From a checkpoint of a small transformer trained on Wikipedia.
Training: a variant of Muon for these matrices, 231M tokens.
MLP neurons of a small language model. Each row is named by its layer, matrix (up: input weights) and neuron, and shows model dimensions 80-271. Each number is 500 + 40 x the weight over its row's rms, rounded and kept within 0 to 999. Numbers have three digits each.
Before each neuron's rows, "fires on" lists the tokens most often at its 100 highest values on Wikipedia text that the model never trained on; "fires in" lists the words (lower case) most often at its 100 highest values on Wikipedia text that the model never trained on. A number after a token or word is its count.

fires on: " the" 37, "in" 6, " such" 4, " different" 4, " a" 4, "ant" 4
fires in: "the" 36, "certain" 5, "another" 4, "such" 4, "different" 4, "a" 4
L8.up25:509492541489472503485485457537576540528525487420558462554552503496462471387426524498466426538452551477471408508545546529509427546515501565525561486512492485493546537507555486461468538533538488515469483499511508540518420531527563415577448538465471476490458451570508484465501525496520468514439536509518521549515532477498528486435503521433517447505468482543521453563498421513504595517405491487522519430512514526459531540589551503472517421477472421441441499484539525500509506541456466474486511542520585476555529485488575556534496517559450482497495512481498498464537490514461463512

fires on: " goal" 31, "age" 22, "ric" 7, " player" 6, "tic" 6, "ce" 4
fires in: "goals" 20, "management" 12, "goal" 11, "player" 6, "manager" 5
L4.up1042:525517521541481457548462433410591490453518571465497529480476502433531554541510492470467511492512507544410558583467574522501494543522493495526498490482504464490545551534490537521459483437458509567431542468490423471563504504512496550561460528486462434499468530504485505490487522470557497516511433459492492473516513495443509503500474584478537463520588495552532537491470453593451552564483557461502445524502546540472485547531435474524496514512529505486481528527508627520456442502466469553519469523537551504506520532562483507439451525607470470554480553469501466529527509491454562519

fires on: "ic" 47, " career" 26, "Career" 7, "z" 4
fires in: "career" 33, "municipality" 9, "participated" 5, "communication" 4, "particular" 4
L4.up240:505507440511525450447478453457501477503478532501497528540447522417485491505515514500506504477576537540543544510486506551463438553540556499533498520526466483521466486464531484497452482512447520484540476527440570470472444551453547486544570519505500568516500529511533522464500502458528547557479521515528461522445500475487484505456462534524540480483485489489462514564528483528603481486554483419492510453472515410579475503519486567560453561542509555491487431551462471501559468545564443497527450527521615548563547512529510491488423414492475493449545493571492480472431497453482530530

fires on: "1" 21, " 1" 21, "5" 8, "6" 8, "7" 7, "3" 5
fires in: "1" 30, "7" 9, "5" 7, "6" 7, "3" 5, "8" 4
L7.up794:534417444560566519457461478500432529530556505541451401522476555480449510497523556494455616495479493453497497479528509523475494516538517489510550436491519501507526507498481468563502535533462435464476534546423446452490531541476476501500478511493564497485520489510548482458543519472465493544493533503519563504475546467431480490530511498543483494432481420585494490507489459501511486462493575449488517462525561507468496475542475540439447482475533513456502441479475509474408561517467461538545473490572460393497534466505516501359451537512470553476497465449533517416422454469479485467

fires on: " 1" 66, " (1" 9, "1" 8
fires in: "1" 64
L8.up100:489444501509583506526496610500535479501532441576558482441516453516512411504508555563444531487553533499455428558438540445467469512517528525514539395497540548469530381553555512485501556467476531538429546480510436568520474445531456560536440452454481556473506535487509432547488512507452499596544479425499456491540561462473460561474493480498478499574508547513519491462506475464531483465476454561518506534455473561494521469544591471528506443464526529455495491485490468516488465503501481484494516580403480434502565489505457521494548520511509521493563536473482433484521452511568513437

fires on: " a" 69, " re" 7, " most" 5, "m" 4, " no" 4
fires in: "a" 53, "most" 5, "cm" 4
L8.up696:448526509529519521516518526502502415422556572454500473483487519445529539499525491599470530499484525521464489566462571532482453506467486495517493467528537491482535569484442482506492502529457545450502409458497461491452470575469537492462482545490446589486464547561532491538396536454514519542488505562463473519458479496515491566451516507481530448443457467437427506457495543478474454464559578487478478490517537566517434488442468515441523569503477493398518484576453533501480466478493511518473514590573524450519541490512414419497504498508445491538443457457607487541535526518501478564

fires on: " as" 56, "ce" 10, " become" 7, "ly" 5, " became" 5
fires in: "as" 50, "became" 5, "become" 5, "currently" 4, "ceremony" 4
L4.up943:494537547481519455487484502449560501525458481485521532549528497429520536552554548416516535487558493519434540497470502509476542450525510518524519581399437501452403466403515539454543530536498546417497531518466514560535486478537476492529519444442443581518507577464460493506404535427519479620501497535525559543507475464459529466530572500472512477464473463506535515497455490469487534524514413555483516501500468476577495448462533504543514521497618482534522539580466447487534424467511514510483461527506510446491481430415521494483480445518534533449499442474530506464484474443467515510

fires on: "born" 26, "le" 16, "id" 14, "ly" 11, " also" 5
fires in: "born" 27, "early" 11, "candidate" 6, "also" 5, "candidates" 5, "title" 5
L5.up744:580482476511500490424557491509522533553450576514452494578488440595509460556438448463485471510459503454481463544578512423470496532509570519445417521571500503589480624502551520489446570483536486499521480544498457484512489495503530540562548508445503485469485489436520463548515476479493531507436480569504490476548502508483524475456424528525431479446504527508483464531447448550518520487468401472521438471508499513598517518459469555570470484432532552486518539532505519522435480489473479531518514513464458565544537462505498489426493534495486524491568533502532477466492454515488466488

fires on: " League" 21, " Cup" 12, " Championship" 12, " Gold" 12, " Year" 8
fires in: "league" 21, "cup" 12, "gold" 10, "championship" 9, "year" 7
L4.up434:514496531480545544511530432459532529514451460514563454428513623598446508486505504526541508442454559502476479494519456488522460501462488470497533525498522554584588491513483478518465505554449566446506488500549415459554495498540477518494534484563502501490517465453526498534502519488512563557473541478421482531544492510518463464466494469553549493419459517478489448509550493489527464564481541548508561495456456511487520502516452504562496493478504450506461569550554446484505436493398536516541534521534542534625500532503551510515554523560581512570449556418456481579473518460479539487

fires on: " is" 33, "s" 12, " was" 9, " its" 6, "ot" 5
fires in: "is" 33, "s" 9, "was" 9, "its" 6, "m" 4, "being" 4
L5.up745:443496496481529515549509588483517520552514532493501532546453530472496473432489520513531510509465459536456536503463502507463555528509462530530529483548588491515500511490523599524488541475513519499578520462498460453390531450595481491504481453517512500525525573552440473496528484461422414527467481511472509418545549474466489478502490439477499473513490484532544455496535516517511562512493559384530519550427511418471550494500393556483522474392444543536518528449518471531451463484465457414447481481453511438519463512540519521525528482566423443456501542469487512436523463459502514482

fires on: "or" 27, "ral" 13, "our" 8, "ner" 7, "ary" 7
fires in: "professor" 19, "admiral" 10, "president" 8, "secretary" 7, "honour" 6
L7.up716:524475601483492539490461449552470450491509480470537461518480486487542561399490504505496572448534517427518538491489430463453446532525552587537456422539546417506544487475526511474529410463604504422461521425535521496545425536491501468495458427471508526484542459492489507479571559510478536459471531451549524474578565466472497519488474425465548464430512459498489543538504475531463515419521469510492510471561483447481504546515457448485429506517478497524529479514531517522557483589505501430501490488510526533499555463552510569495408444508508513410471458522522467564499492529516494551

fires on: " 2002" 13, " 2004" 11, " 1999" 9, " 2003" 8, "tri" 8, "r" 7
fires in: "2002" 13, "2004" 11, "1999" 9, "2003" 8, "1998" 5, "2007" 5
L4.up67:559502498486404517486497444517535414536528510479459516516501509525498545540489411470477518473453499552491534506548431486495531564460461457477514552440428473420546469401486431454514541604482516619508498507510455493513401537509465487551519446552459487456445485491547478416527486541470493478513527534425520528510518519485558435516489480493485465472507494467445554560529513429564508537533512503439506563523562541483560466462530491500546496510520516484489561466501498518413430510495459523476493540489473522527454578540526546461450476494499511442481559508534455467494482530479423499

fires on: " his" 30, " its" 19, "lic" 10, "ir" 6, "s" 5, " their" 5
fires in: "his" 33, "its" 19, "their" 11, "policy" 7, "s" 4
L5.up85:460520477462543472550575529547523519556463490467488541449517510472488531471429533525511510523461432551487506486467538596498464541440474508509566484511490494495507483513581478512526427572598550579507556498460507467480454477545498551507462507491529520519472459473526576476453506547442479466516520573537467446476425601524429448512508553519451466499491457574504572471528543510437466537472504568518517506414481496497525513594508496522407445499468489418546481462543483544542491510499500522518462525440501509516483473532560487560516452573509508524516507495394458505428541440511455460